From a checkpoint of a small transformer trained on Wikipedia.
Size: width 256, 8 heads of 32 (4 for keys and values), MLP 704 SwiGLU.
MLP neurons of a small language model. Each row is named by its layer, matrix (gate and up: input weights) and neuron, and shows model dimensions 176-239. Each number is 200 + 30 x the weight over its row's rms, rounded and kept within 0 to 999. A neuron's up and down rows have the sign that makes its largest values positive.
Before each neuron's rows, "fires after" lists the tokens most often just before its 100 highest values on Wikipedia text that the model never trained on.

fires after: "i", "on", " ", "o", "ri"
L4.gate315,254,234,251,157,208,168,235,237,187,165,219,206,197,215,127,190,242,259,178,226,245,211,192,170,195,159,189,154,233,223,238,181,197,215,217,172,230,204,202,242,179,208,204,149,181,225,209,251,201,204,198,237,192,250,185,220,244,239,269,235,153,193,198,205
L4.up315,237,198,159,223,258,184,170,206,185,201,218,201,161,195,189,247,147,204,242,151,203,178,210,117,206,186,200,217,151,187,201,206,135,234,194,195,209,184,195,169,193,209,231,182,167,242,185,206,242,206,157,206,160,234,246,197,172,165,248,261,236,192,199,155

fires after: " or", " p", " r", "u"
L4.gate484,211,236,214,195,220,160,234,185,250,194,225,214,188,214,214,215,239,205,207,168,233,211,191,231,207,178,166,167,245,166,195,179,281,218,231,155,175,209,264,226,191,229,227,255,202,200,224,177,242,223,185,222,220,126,180,231,191,162,219,239,165,232,218,174
L4.up484,206,182,154,210,181,143,201,173,217,286,210,183,234,222,195,157,206,158,198,184,249,205,230,223,221,221,210,162,192,192,200,216,236,204,215,201,208,187,245,174,209,198,214,248,171,161,149,183,211,214,145,226,228,192,243,191,210,162,156,207,223,204,190,182

fires after: "at", "et", "it", "en", "l", "u"
L4.gate141,204,162,144,192,266,191,241,198,190,219,224,211,199,179,224,186,245,206,161,181,222,262,201,263,194,201,170,185,188,209,164,174,169,206,168,219,206,192,217,193,243,269,218,236,232,232,218,194,194,145,204,198,273,196,185,185,233,158,187,235,203,232,181,188
L4.up141,195,235,139,166,219,186,227,217,194,242,185,190,199,233,206,208,198,219,238,191,222,205,151,241,189,211,220,189,184,192,204,225,192,161,223,207,188,234,201,203,144,118,224,240,162,123,196,202,180,223,196,215,193,141,156,231,118,218,178,229,220,238,216,216

fires after: " s", "e", "c", " S", "ec"
L4.gate21,201,227,223,214,214,223,213,193,162,202,193,191,185,255,125,208,166,203,180,183,225,184,152,197,183,218,188,220,215,177,228,144,207,191,200,155,169,108,251,217,163,212,211,206,215,209,223,207,232,195,149,235,203,170,224,147,164,266,130,220,206,226,212,274
L4.up21,218,186,251,209,227,169,238,185,153,220,184,209,190,200,202,180,131,227,218,146,214,200,157,227,166,215,179,186,198,183,195,149,185,207,171,183,208,148,217,181,193,219,177,186,226,211,190,178,225,192,207,218,219,181,150,218,190,217,181,256,190,188,212,198

fires after: "le", " P", "p", "\n", "art"
L4.gate202,224,177,209,145,161,195,210,227,170,245,203,219,215,232,247,198,205,264,182,217,207,208,114,201,259,159,211,194,198,197,244,184,170,214,206,224,247,155,201,159,242,227,214,203,220,221,216,197,168,165,161,184,233,201,210,200,171,234,175,199,254,234,192,178
L4.up202,216,220,247,208,204,226,175,195,216,195,164,207,211,219,209,197,141,239,211,250,214,198,190,152,167,142,182,242,185,253,183,247,179,217,166,171,180,184,164,201,177,187,192,169,200,193,172,225,230,217,201,144,189,188,134,192,177,220,259,196,201,180,151,237

fires after: "t", "s", "st", "ou"
L4.gate691,185,209,166,203,234,205,176,214,209,133,168,202,220,241,224,222,184,175,200,196,209,212,187,233,228,134,180,191,186,235,210,208,143,214,189,165,171,226,179,212,251,270,219,102,149,151,235,166,179,205,201,258,158,189,237,202,188,241,224,194,163,141,178,213
L4.up691,222,211,217,184,268,224,218,167,214,166,227,214,214,190,170,191,196,181,189,189,214,217,209,213,200,213,183,196,185,254,205,189,181,157,216,187,158,173,219,242,153,203,223,171,245,231,210,203,230,206,197,224,195,186,229,224,189,265,241,193,233,190,188,195

fires after: " o", " m", " O", " an", "O", "ur"
L4.gate654,180,251,209,212,185,192,241,191,233,204,196,148,187,205,180,208,221,215,219,209,208,138,191,258,189,233,203,261,201,147,185,252,199,216,172,236,215,185,209,204,188,164,200,200,241,191,229,188,265,194,200,204,239,149,240,265,200,220,223,212,200,207,213,228
L4.up654,198,246,256,162,185,217,202,173,138,198,227,222,232,193,178,155,182,254,271,220,210,198,182,191,194,195,159,227,174,180,210,212,161,205,204,177,167,186,173,169,189,180,216,182,199,220,199,206,171,205,242,192,229,210,221,197,179,156,176,157,137,220,232,221

fires after: "t", "ag", "in", "x", "st", "f"
L4.gate498,225,226,156,259,237,215,208,177,254,165,261,213,166,201,207,190,237,176,203,231,263,162,231,238,195,143,212,133,204,239,217,159,174,208,174,167,158,189,223,246,189,244,234,167,238,240,200,194,208,186,198,279,201,182,202,227,238,197,176,228,226,225,181,234
L4.up498,190,240,168,192,201,133,177,178,190,205,209,197,205,249,202,171,210,218,161,188,212,227,190,228,149,174,249,187,164,212,190,150,168,172,212,179,215,207,160,217,209,221,172,141,199,222,222,197,204,208,184,249,160,211,214,201,191,227,184,224,237,190,211,221

fires after: "t", "ov", " T", "am", "ri"
L4.gate627,227,221,191,152,200,207,188,253,202,208,202,179,199,265,163,210,196,168,204,230,186,156,221,162,244,202,233,203,213,153,231,230,147,262,203,202,219,212,203,198,198,174,236,164,210,196,159,244,235,255,231,196,203,267,254,191,185,186,176,216,199,167,213,274
L4.up627,207,224,165,233,208,186,185,177,223,219,160,180,170,163,155,238,232,233,225,235,210,202,255,191,234,163,187,195,227,176,165,272,188,184,153,172,189,218,205,154,199,180,192,226,214,163,137,220,246,223,177,194,200,221,232,222,206,228,250,151,247,185,171,223

fires after: "m", " m", "a", " h", "k", "y"
L4.gate566,155,257,153,131,183,263,195,215,161,204,249,231,143,254,174,269,119,246,178,168,203,183,167,212,231,148,255,253,184,192,189,205,213,233,232,224,219,219,198,221,209,199,201,191,199,267,175,202,229,203,183,193,185,180,151,206,228,196,195,173,214,200,223,183
L4.up566,213,154,286,218,156,210,228,215,190,218,293,217,162,186,198,205,174,207,171,181,242,166,194,290,244,160,235,193,221,205,215,181,215,228,235,234,208,185,191,191,237,220,164,132,200,245,205,234,190,207,212,191,207,190,236,207,164,166,202,208,218,212,189,165

fires after: "c", " f", "if", "r"
L4.gate20,194,197,194,202,198,262,181,235,171,196,162,189,217,226,220,148,168,168,233,218,250,211,146,152,171,244,212,174,189,221,189,258,230,221,258,185,146,235,177,192,183,158,210,194,218,126,175,213,206,194,201,180,243,183,252,174,182,176,172,188,154,248,183,191
L4.up20,258,215,130,186,171,179,182,200,235,203,164,190,210,196,205,220,187,263,173,223,183,229,243,228,174,170,170,202,227,226,217,207,158,162,199,169,159,237,183,192,172,239,169,144,190,160,188,198,216,217,199,204,187,229,195,182,188,175,151,192,203,278,133,205

fires after: "p", "qu", "res", "u", "r"
L4.gate9,189,211,160,226,196,181,263,225,187,216,176,154,179,222,201,213,206,231,168,137,222,192,196,226,152,181,224,194,184,237,239,201,174,209,134,165,156,228,113,225,224,202,198,210,242,244,240,246,183,165,187,254,258,190,229,201,212,229,215,213,220,210,247,179
L4.up9,182,178,101,229,227,148,261,236,201,177,227,206,244,206,166,222,218,180,233,208,198,198,204,249,163,174,249,217,197,196,272,173,168,162,169,194,135,174,219,198,150,156,176,222,252,210,190,208,243,203,137,227,167,234,191,171,200,192,181,211,189,207,221,190

fires after: "an", "ri", "am", "or", "er", "i"
L4.gate115,244,208,194,192,175,194,223,197,227,195,176,220,170,233,230,184,184,172,191,227,224,178,201,196,217,199,168,188,216,261,289,244,188,224,217,229,232,195,221,178,210,217,161,213,227,198,177,234,200,153,163,195,204,200,190,254,240,214,218,170,195,207,167,224
L4.up115,284,188,195,177,149,209,175,184,197,210,186,176,201,223,154,207,246,159,138,221,214,232,196,197,192,168,176,195,171,158,227,231,175,232,167,214,236,213,153,210,240,211,166,202,172,213,277,208,211,200,161,220,226,233,209,194,210,207,191,134,222,205,176,211

fires after: " J", " M", "ist", " W", "ct", "u"
L4.gate42,221,208,177,220,205,192,229,155,228,208,196,206,224,247,171,217,197,215,230,237,207,224,130,232,208,166,142,180,212,225,183,166,193,189,187,157,198,237,162,204,215,220,225,218,212,245,258,224,182,146,206,172,190,187,153,184,165,219,163,195,285,203,154,182
L4.up42,192,259,175,208,214,189,165,239,204,203,163,175,207,210,221,161,162,181,164,196,210,268,203,195,234,168,202,172,225,181,210,204,189,207,168,238,240,208,194,179,217,213,237,242,180,251,203,152,191,191,171,198,189,220,198,179,267,223,169,190,198,237,207,216

fires after: ".", "ri", "o", "ra", " le", "c"
L4.gate571,231,215,201,167,204,191,161,207,162,205,236,163,168,201,198,151,225,197,204,206,238,197,206,212,211,171,178,190,166,158,180,215,209,184,156,206,211,223,187,247,175,221,156,253,160,172,187,213,156,214,189,200,221,179,181,186,199,144,190,197,236,181,229,279
L4.up571,177,198,213,151,246,228,216,225,180,224,218,190,193,198,169,125,161,139,201,218,256,171,242,169,183,172,163,202,224,196,209,217,210,184,158,226,209,163,197,218,193,236,234,209,208,181,199,235,196,213,240,211,239,230,147,203,241,216,217,229,117,196,217,254

fires after: "h", "w", "o", "or", "d", "he"
L4.gate485,220,213,216,201,211,178,213,191,158,182,171,159,168,167,174,198,164,208,180,155,204,154,240,229,300,200,193,173,191,189,227,152,225,180,146,159,185,171,182,218,187,246,186,200,183,225,187,199,142,185,167,183,181,203,193,181,230,195,266,247,162,195,153,217
L4.up485,181,226,147,189,183,173,213,223,240,184,161,172,214,146,168,206,281,230,228,205,216,212,289,160,201,223,221,241,194,257,182,209,249,199,175,227,191,215,243,191,215,175,226,249,198,215,245,142,204,140,198,162,162,139,249,169,184,193,214,173,210,232,187,220

fires after: "f", "y", "oc", "he", "u", "en"
L4.gate584,245,186,177,221,240,156,173,241,160,156,235,241,192,174,181,112,203,163,240,164,168,219,166,177,208,236,224,187,250,172,168,156,201,183,169,153,139,201,255,184,267,229,237,178,159,178,186,218,229,196,174,164,199,209,181,173,196,184,233,195,132,193,207,201
L4.up584,163,178,179,196,178,196,201,233,241,192,192,159,151,177,214,230,189,186,197,244,191,180,168,180,161,167,211,161,247,187,189,185,203,236,207,147,201,205,242,184,189,210,186,247,235,189,271,125,199,157,172,235,208,172,255,208,220,228,226,206,257,149,250,214

fires after: " ", " p", "et", "at", "b", "p"
L4.gate486,207,207,245,149,175,170,204,232,189,256,194,146,229,206,259,226,208,220,194,157,224,152,221,208,153,232,236,182,236,215,225,213,214,201,179,168,195,185,208,227,207,199,196,184,170,241,184,215,206,163,174,196,184,206,176,243,209,248,186,291,165,208,138,250
L4.up486,170,232,169,116,217,211,219,147,165,198,212,203,145,226,205,195,256,151,170,186,213,206,188,183,216,188,201,208,222,255,222,197,212,200,158,141,187,194,184,175,199,244,164,179,139,261,200,155,187,233,208,206,202,174,160,183,129,206,188,168,168,187,158,174

fires after: "i", "b", "am", " with", "ab", " k"
L4.gate69,206,202,191,160,165,242,218,184,205,154,149,188,193,171,233,165,221,177,245,207,176,215,244,243,218,246,248,205,224,212,176,195,233,228,227,231,240,169,220,211,191,159,158,236,221,231,256,257,233,197,152,245,189,184,242,207,185,230,193,214,175,149,177,184
L4.up69,245,225,162,214,220,214,193,172,147,210,240,239,159,171,205,225,214,234,190,185,230,183,165,270,140,223,191,186,176,197,222,225,215,144,213,195,191,258,240,196,148,240,181,250,183,195,109,221,224,241,174,219,177,195,223,207,243,239,197,200,252,238,166,202

fires after: "c", " A", "r", "x", "nd", " a"
L4.gate91,171,158,161,212,232,234,200,235,207,290,194,268,218,215,206,214,251,124,172,182,166,212,179,193,253,168,185,197,170,241,143,163,200,209,169,183,198,243,153,251,206,201,217,215,144,211,218,226,171,155,177,221,196,194,180,175,195,209,213,163,199,171,213,200
L4.up91,226,178,184,227,202,226,194,206,174,201,198,119,196,242,164,241,118,216,223,190,195,211,187,175,190,160,174,241,223,175,194,169,143,202,203,200,199,211,276,205,181,221,190,141,228,215,228,156,226,159,160,209,162,222,228,178,203,229,166,261,218,185,142,213

fires after: "es", " s", " d", " or", " de", "a"
L4.gate265,212,200,193,216,184,217,230,237,234,218,185,182,198,205,200,201,177,177,198,178,154,162,223,165,193,165,143,206,209,164,170,219,209,188,223,207,231,250,216,169,189,206,208,222,254,291,167,260,233,197,159,201,212,190,156,245,200,200,211,236,221,245,204,160
L4.up265,220,187,185,223,197,154,196,172,221,224,224,207,206,176,180,168,282,207,226,239,197,218,200,224,229,195,208,150,208,190,196,211,198,194,197,196,193,225,209,256,144,194,120,173,193,202,221,182,163,223,189,188,233,208,141,209,166,214,210,221,167,180,249,219

fires after: "ter", "st", "s", "==", "k", "ag"
L4.gate8,238,245,150,217,168,167,212,153,170,216,243,194,234,226,203,239,186,207,206,208,186,178,223,197,214,218,252,177,188,212,200,217,221,195,208,185,171,212,134,170,216,209,184,135,210,197,198,113,204,226,202,174,236,209,200,199,226,165,200,229,209,232,136,212
L4.up8,187,230,199,190,173,192,221,192,164,232,161,212,220,196,210,131,209,218,227,189,176,206,182,180,186,164,201,197,168,235,196,205,201,247,215,202,186,202,219,208,181,195,151,176,184,207,140,223,260,185,195,212,216,257,249,199,206,215,249,192,224,235,183,254

fires after: "k", " k", " K", "n", "b"
L4.gate81,230,211,196,214,155,221,216,170,133,190,199,171,203,199,253,202,207,150,182,229,204,200,213,198,181,214,192,218,186,190,151,171,195,179,201,215,161,89,214,226,223,191,215,169,188,206,194,236,174,194,228,222,193,248,158,165,213,209,180,169,213,165,219,238
L4.up81,125,155,255,200,177,184,231,207,244,162,177,197,206,183,234,203,161,280,185,204,242,197,152,182,190,199,226,211,181,194,184,176,236,241,262,207,188,166,170,211,148,202,201,175,200,186,130,247,271,215,217,246,159,208,204,285,270,234,182,228,237,171,192,258

fires after: "es", " v", "ud", "y", "r"
L4.gate561,176,250,247,224,173,215,191,231,206,229,165,246,180,197,158,186,179,182,241,235,199,215,158,246,194,176,205,177,170,203,266,213,224,219,157,172,220,162,214,213,172,210,215,196,204,244,177,227,196,164,236,178,203,142,242,137,260,206,118,190,208,146,197,216
L4.up561,218,168,163,166,205,207,198,195,168,207,233,151,196,214,153,237,182,200,214,221,206,211,224,205,168,219,205,209,203,175,165,215,222,220,226,135,217,221,193,241,242,181,219,208,249,223,204,233,143,216,179,200,178,169,160,184,201,179,210,203,181,230,202,168

fires after: " b", " g", " f", "c", " G"
L4.gate502,176,229,165,199,173,173,186,149,170,171,203,210,243,169,241,224,154,195,171,237,170,193,185,231,143,224,204,180,187,208,182,201,231,255,189,189,200,215,171,235,225,173,211,210,235,203,219,189,216,121,268,155,261,171,189,195,211,144,155,187,248,187,246,183
L4.up502,204,184,214,214,103,134,185,176,203,218,183,213,156,164,198,194,151,187,239,221,238,167,210,207,224,170,229,225,173,181,171,159,204,215,192,251,181,228,167,138,183,247,186,186,176,216,227,204,196,174,233,152,170,269,196,209,229,212,219,173,218,191,249,226

fires after: " l", " L", " w", "f", "as", " v"
L4.gate631,274,225,189,236,206,221,202,247,146,198,233,224,212,177,239,186,175,128,233,182,240,236,194,181,229,180,170,227,208,207,155,201,167,209,178,150,250,198,221,182,172,244,207,245,238,197,158,269,171,258,176,177,234,174,206,209,198,182,165,302,220,218,203,226
L4.up631,203,149,209,159,218,208,263,219,172,188,237,200,221,229,201,188,180,212,156,200,180,203,171,219,193,182,179,224,208,238,199,145,233,234,225,193,172,213,255,210,210,193,218,216,211,258,219,224,192,173,230,258,225,190,292,198,183,161,227,222,195,199,196,239

fires after: "ar", "r", " l", "a", "H", " L"
L4.gate67,189,168,189,175,191,203,231,230,170,220,258,228,218,248,183,186,179,254,220,180,255,189,155,187,229,172,206,242,234,190,239,206,224,176,216,217,209,236,183,188,144,222,213,273,183,238,130,194,153,188,187,166,203,253,258,171,230,176,175,185,241,223,223,175
L4.up67,219,170,157,177,224,260,228,224,242,192,206,273,202,178,217,223,169,190,190,184,160,199,217,219,178,209,184,190,176,176,209,207,211,126,243,199,199,285,200,187,197,204,203,186,208,210,204,188,197,224,151,152,166,245,218,207,227,155,207,174,114,182,207,226

fires after: " D", " d", "v", "ol", " c", "m"
L4.gate465,171,235,158,193,218,226,259,153,213,220,187,211,241,257,206,248,205,180,145,199,196,220,215,194,164,151,221,204,223,173,202,226,168,183,189,218,210,193,202,187,229,156,238,209,231,234,203,199,197,209,212,242,193,225,214,185,218,187,181,160,168,240,236,210
L4.up465,198,179,163,182,258,268,171,170,224,156,218,208,205,197,167,178,236,184,183,213,164,215,251,212,187,161,199,166,219,235,174,194,169,150,151,228,204,208,208,235,207,180,194,178,218,189,233,212,221,189,188,204,221,214,216,179,158,209,178,200,227,178,229,198

fires after: " s", " p", "p", "us", "ist", "es"
L4.gate291,144,163,173,198,186,177,172,218,205,192,268,187,181,224,234,204,237,190,190,155,228,189,247,219,208,221,198,189,227,220,222,217,245,174,207,222,150,232,230,251,207,169,209,183,163,179,192,215,247,184,192,226,182,219,203,200,211,247,184,204,179,190,234,224
L4.up291,187,213,198,244,269,195,173,187,217,204,253,204,196,169,195,135,241,136,192,203,117,165,179,220,183,193,180,257,179,170,173,167,205,213,238,252,221,231,176,139,185,192,154,254,151,196,175,237,193,220,159,199,241,219,187,221,169,189,202,227,218,210,233,154

fires after: " a", "re", "ct", "ing", " A"
L4.gate53,230,160,209,213,217,186,257,187,190,204,198,173,259,214,196,207,194,215,217,141,234,147,139,211,192,179,169,191,209,245,187,205,213,194,260,187,229,220,270,211,220,178,181,229,192,195,209,150,153,166,222,241,171,213,162,171,202,185,191,166,193,240,223,214
L4.up53,206,166,279,117,277,194,193,195,207,194,163,251,231,167,169,194,239,221,230,161,188,187,215,185,164,179,177,193,231,196,140,147,198,196,176,226,211,254,195,167,198,194,166,161,167,175,215,158,195,233,221,173,225,184,132,228,169,163,162,220,189,170,243,217

fires after: "c", "un", "r", "ec", "ch"
L4.gate327,165,157,195,177,187,235,201,220,180,214,169,226,189,219,241,171,193,211,238,194,239,180,167,171,258,186,229,221,241,200,281,203,190,236,195,184,180,199,176,231,190,175,250,149,183,185,249,200,239,202,241,198,233,196,211,201,194,189,183,165,211,194,202,215
L4.up327,209,218,193,217,167,196,221,196,120,219,174,218,211,212,194,203,200,165,313,194,198,192,241,243,205,180,233,220,211,157,224,235,194,175,201,171,194,148,197,214,234,236,196,126,215,216,220,241,251,145,156,176,205,175,201,207,232,171,227,190,205,217,226,195

fires after: " k", " K", "k", " S", "d"
L4.gate347,196,208,212,232,196,232,257,171,227,184,179,181,192,218,169,216,173,148,179,171,198,223,174,221,156,216,182,205,192,242,167,186,229,213,209,226,165,191,198,167,216,197,243,150,158,203,224,176,169,173,217,175,223,218,205,174,187,253,196,182,213,207,109,164
L4.up347,240,255,178,229,177,158,259,174,245,245,241,222,219,212,203,257,180,240,192,214,216,169,198,237,201,234,181,225,164,264,218,191,203,188,177,163,231,200,159,187,229,184,177,171,212,177,227,176,155,223,199,245,198,208,165,175,218,178,225,202,203,214,224,140

fires after: " T", "e", " t", "ag", "it"
L4.gate391,201,184,210,214,234,210,213,242,261,192,200,223,196,183,176,257,188,205,171,214,174,232,197,181,224,219,151,223,167,150,221,149,202,202,242,218,229,169,181,171,227,246,283,223,154,217,154,231,220,224,231,205,235,199,193,226,186,234,175,204,181,242,226,251
L4.up391,244,166,196,147,152,206,232,164,193,201,151,250,220,214,185,213,172,214,267,211,147,165,194,156,260,159,219,207,217,189,210,189,243,187,157,186,198,162,207,189,199,164,181,202,194,172,212,214,202,225,196,178,227,192,198,180,229,222,184,233,234,260,168,211

fires after: "a", "s", " a", "t", "in"
L4.gate19,162,217,138,178,197,199,187,189,209,168,206,194,207,235,235,210,218,212,224,204,182,157,234,246,160,241,170,186,219,173,224,257,209,188,154,159,203,273,224,209,203,229,227,134,196,132,143,170,239,186,167,179,249,188,215,229,195,172,207,188,233,225,183,223
L4.up19,161,236,191,227,185,157,189,214,172,219,139,196,206,220,227,242,169,218,171,234,199,179,222,158,168,251,217,196,207,185,210,177,200,158,231,241,228,185,202,170,225,231,211,188,203,160,171,186,295,219,160,236,204,202,184,224,277,206,163,211,171,211,241,179

fires after: " c", " f", " C", "l", "f", " F"
L4.gate633,176,166,238,163,187,220,194,194,190,175,192,156,216,221,209,199,211,135,161,239,198,199,197,206,222,197,204,197,109,213,192,201,182,187,208,254,171,256,176,191,165,254,198,225,233,213,225,200,241,246,184,203,203,155,207,244,203,201,188,223,205,210,212,171
L4.up633,213,159,173,217,208,231,212,202,176,203,225,211,269,176,252,180,213,192,221,239,204,200,194,171,206,210,220,223,157,190,229,226,177,207,208,235,181,244,201,212,192,184,194,174,200,177,157,244,233,198,224,215,187,200,114,239,220,179,201,222,211,179,233,196

fires after: " f", " in", " th", " In", " was", "f"
L4.gate328,191,185,167,269,147,238,197,260,185,154,171,185,165,213,181,206,231,164,181,189,170,198,149,205,300,200,219,229,187,184,206,228,226,166,237,170,196,206,199,192,220,224,210,249,214,246,191,200,159,244,186,164,169,240,208,234,146,213,230,232,184,185,244,162
L4.up328,247,159,225,197,238,224,177,190,190,220,237,197,186,223,212,200,185,243,173,258,225,177,207,193,227,157,235,203,222,180,210,259,195,230,195,194,160,232,171,198,165,228,206,176,181,170,212,184,121,175,237,230,163,227,185,168,198,205,191,224,178,215,192,159

fires after: "c", "f", "t", "ist"
L4.gate601,172,176,165,206,187,227,199,182,175,186,206,218,200,192,236,204,173,228,201,167,206,214,223,227,143,164,163,198,190,167,223,126,197,201,185,191,243,205,161,197,198,200,208,197,170,188,241,217,217,221,186,205,171,187,230,177,209,166,232,223,196,201,244,236
L4.up601,194,185,213,178,197,194,198,217,203,205,229,273,225,166,172,111,184,212,196,186,193,168,169,204,183,222,187,248,202,171,203,164,177,149,253,222,173,232,193,252,180,178,204,162,229,212,167,189,229,231,208,195,115,189,201,256,202,183,176,196,254,183,204,173

fires after: "al", "1", "om", "it", "9"
L4.gate309,166,160,226,204,233,195,223,218,196,174,215,208,231,201,159,190,240,163,182,210,191,178,169,233,183,258,185,162,247,198,120,175,233,210,172,134,161,134,202,213,223,223,166,148,215,206,209,210,215,223,209,236,170,165,191,192,141,238,188,279,167,155,221,203
L4.up309,212,144,189,175,156,143,194,295,194,222,220,189,250,204,204,113,193,219,178,195,233,228,182,258,185,173,200,168,216,159,201,192,156,199,145,201,175,246,192,158,213,235,211,136,193,212,210,159,171,214,172,186,201,181,178,126,204,221,188,184,168,198,150,108

fires after: "ra", "e", " pro", "a", " de", "o"
L4.gate638,270,219,223,257,181,196,178,160,170,182,222,153,204,209,223,196,194,194,199,198,199,179,209,233,225,163,219,201,223,197,195,213,170,217,190,165,180,164,190,200,232,173,214,197,225,246,183,198,159,195,197,218,198,231,208,189,225,244,182,230,204,206,182,184
L4.up638,186,227,232,150,227,156,178,154,193,212,185,189,145,152,160,180,236,189,147,205,219,161,205,189,222,249,213,160,239,237,193,149,205,212,199,162,170,200,179,200,205,225,194,185,226,202,217,206,272,196,257,198,255,178,200,188,233,220,166,200,192,204,246,189

fires after: "r", "l", " R", "ro", " L", " wh"
L4.gate527,184,189,210,222,191,254,153,192,234,202,226,168,228,240,150,159,186,211,150,180,199,199,159,235,234,164,182,161,238,220,216,193,240,195,217,239,247,171,210,157,184,210,199,202,279,202,210,265,167,166,189,177,207,215,176,226,255,141,217,239,204,197,201,182
L4.up527,158,162,186,185,208,238,195,235,221,228,181,262,240,210,162,159,204,141,231,234,198,205,208,189,196,157,165,222,182,212,177,223,159,211,180,218,158,208,141,212,212,217,203,210,196,199,219,202,122,199,188,163,142,169,187,214,214,177,235,171,193,184,192,202

fires after: " T", " t", "t", "Z"
L4.gate669,233,133,155,185,221,208,202,213,265,198,240,247,267,195,166,229,186,190,197,176,221,212,176,259,160,228,197,210,222,170,195,162,270,235,187,203,98,219,158,199,179,289,212,235,148,243,194,174,190,216,203,236,222,201,191,214,237,161,216,177,206,208,208,177
L4.up669,163,187,223,214,164,192,205,212,205,236,196,211,259,194,156,198,168,186,180,229,188,150,181,154,190,266,223,214,201,200,203,177,206,221,210,234,181,234,213,203,214,175,194,193,184,220,153,233,195,178,209,173,170,181,236,201,178,202,208,226,193,248,206,220

fires after: " ", "ow", " in", " his"
L4.gate505,222,183,237,168,161,249,207,199,184,277,215,180,199,208,221,196,172,214,215,211,189,178,195,179,211,169,181,188,175,192,226,176,182,231,240,197,209,198,248,172,238,239,211,179,203,236,195,161,244,210,201,215,196,225,147,203,259,216,106,188,194,194,148,197
L4.up505,181,223,203,226,235,195,199,196,222,279,263,229,232,237,189,215,230,167,249,193,188,194,182,162,230,229,224,136,160,143,200,176,194,176,226,221,198,203,122,221,170,211,268,219,182,189,197,265,239,153,211,236,174,217,205,258,168,212,182,202,170,240,190,218

fires after: "\n", "c", "un", "=="
L4.gate538,225,198,218,229,176,237,185,200,189,225,186,187,167,219,250,178,203,214,217,178,177,225,210,248,236,165,217,199,186,236,168,211,125,225,186,219,229,179,226,242,163,212,246,232,193,201,155,179,198,232,176,158,183,225,235,172,194,176,227,184,197,222,150,252
L4.up538,224,220,177,184,173,207,199,202,203,182,232,212,201,155,235,159,225,246,210,208,212,197,197,252,200,214,146,174,202,195,208,200,205,183,188,249,236,209,216,213,200,190,217,217,170,215,235,170,221,216,232,213,222,276,202,217,228,183,225,200,146,191,213,245

fires after: "f", "p", " S", "c", "n"
L4.gate572,161,225,206,212,177,210,173,160,209,228,209,209,260,214,176,242,230,206,200,233,203,128,220,169,162,193,205,203,220,228,182,148,225,235,241,180,161,209,212,233,251,223,199,179,208,139,176,181,220,155,207,193,216,208,163,233,184,214,187,219,172,239,194,245
L4.up572,220,181,207,277,182,225,234,196,194,138,166,150,170,202,211,161,161,279,158,238,239,189,202,190,193,238,157,154,210,206,258,154,205,195,196,176,207,200,194,195,183,219,168,107,209,207,194,243,162,173,166,187,160,173,188,218,185,202,210,154,151,253,225,169

fires after: " |", "o", " E", " G"
L4.gate54,171,134,182,229,177,205,162,220,219,236,194,166,205,210,195,159,218,185,188,200,185,192,230,165,181,225,297,190,236,168,248,204,221,150,181,196,156,249,202,202,191,188,194,183,213,177,188,179,139,224,202,213,208,219,192,175,181,195,173,215,199,174,207,164
L4.up54,252,192,216,205,140,197,230,217,161,213,204,192,206,211,232,162,196,161,209,163,225,182,161,247,218,260,260,165,213,195,207,195,182,190,155,174,201,225,177,210,193,235,173,182,133,212,190,239,179,153,227,218,159,216,227,240,184,183,161,198,173,233,201,180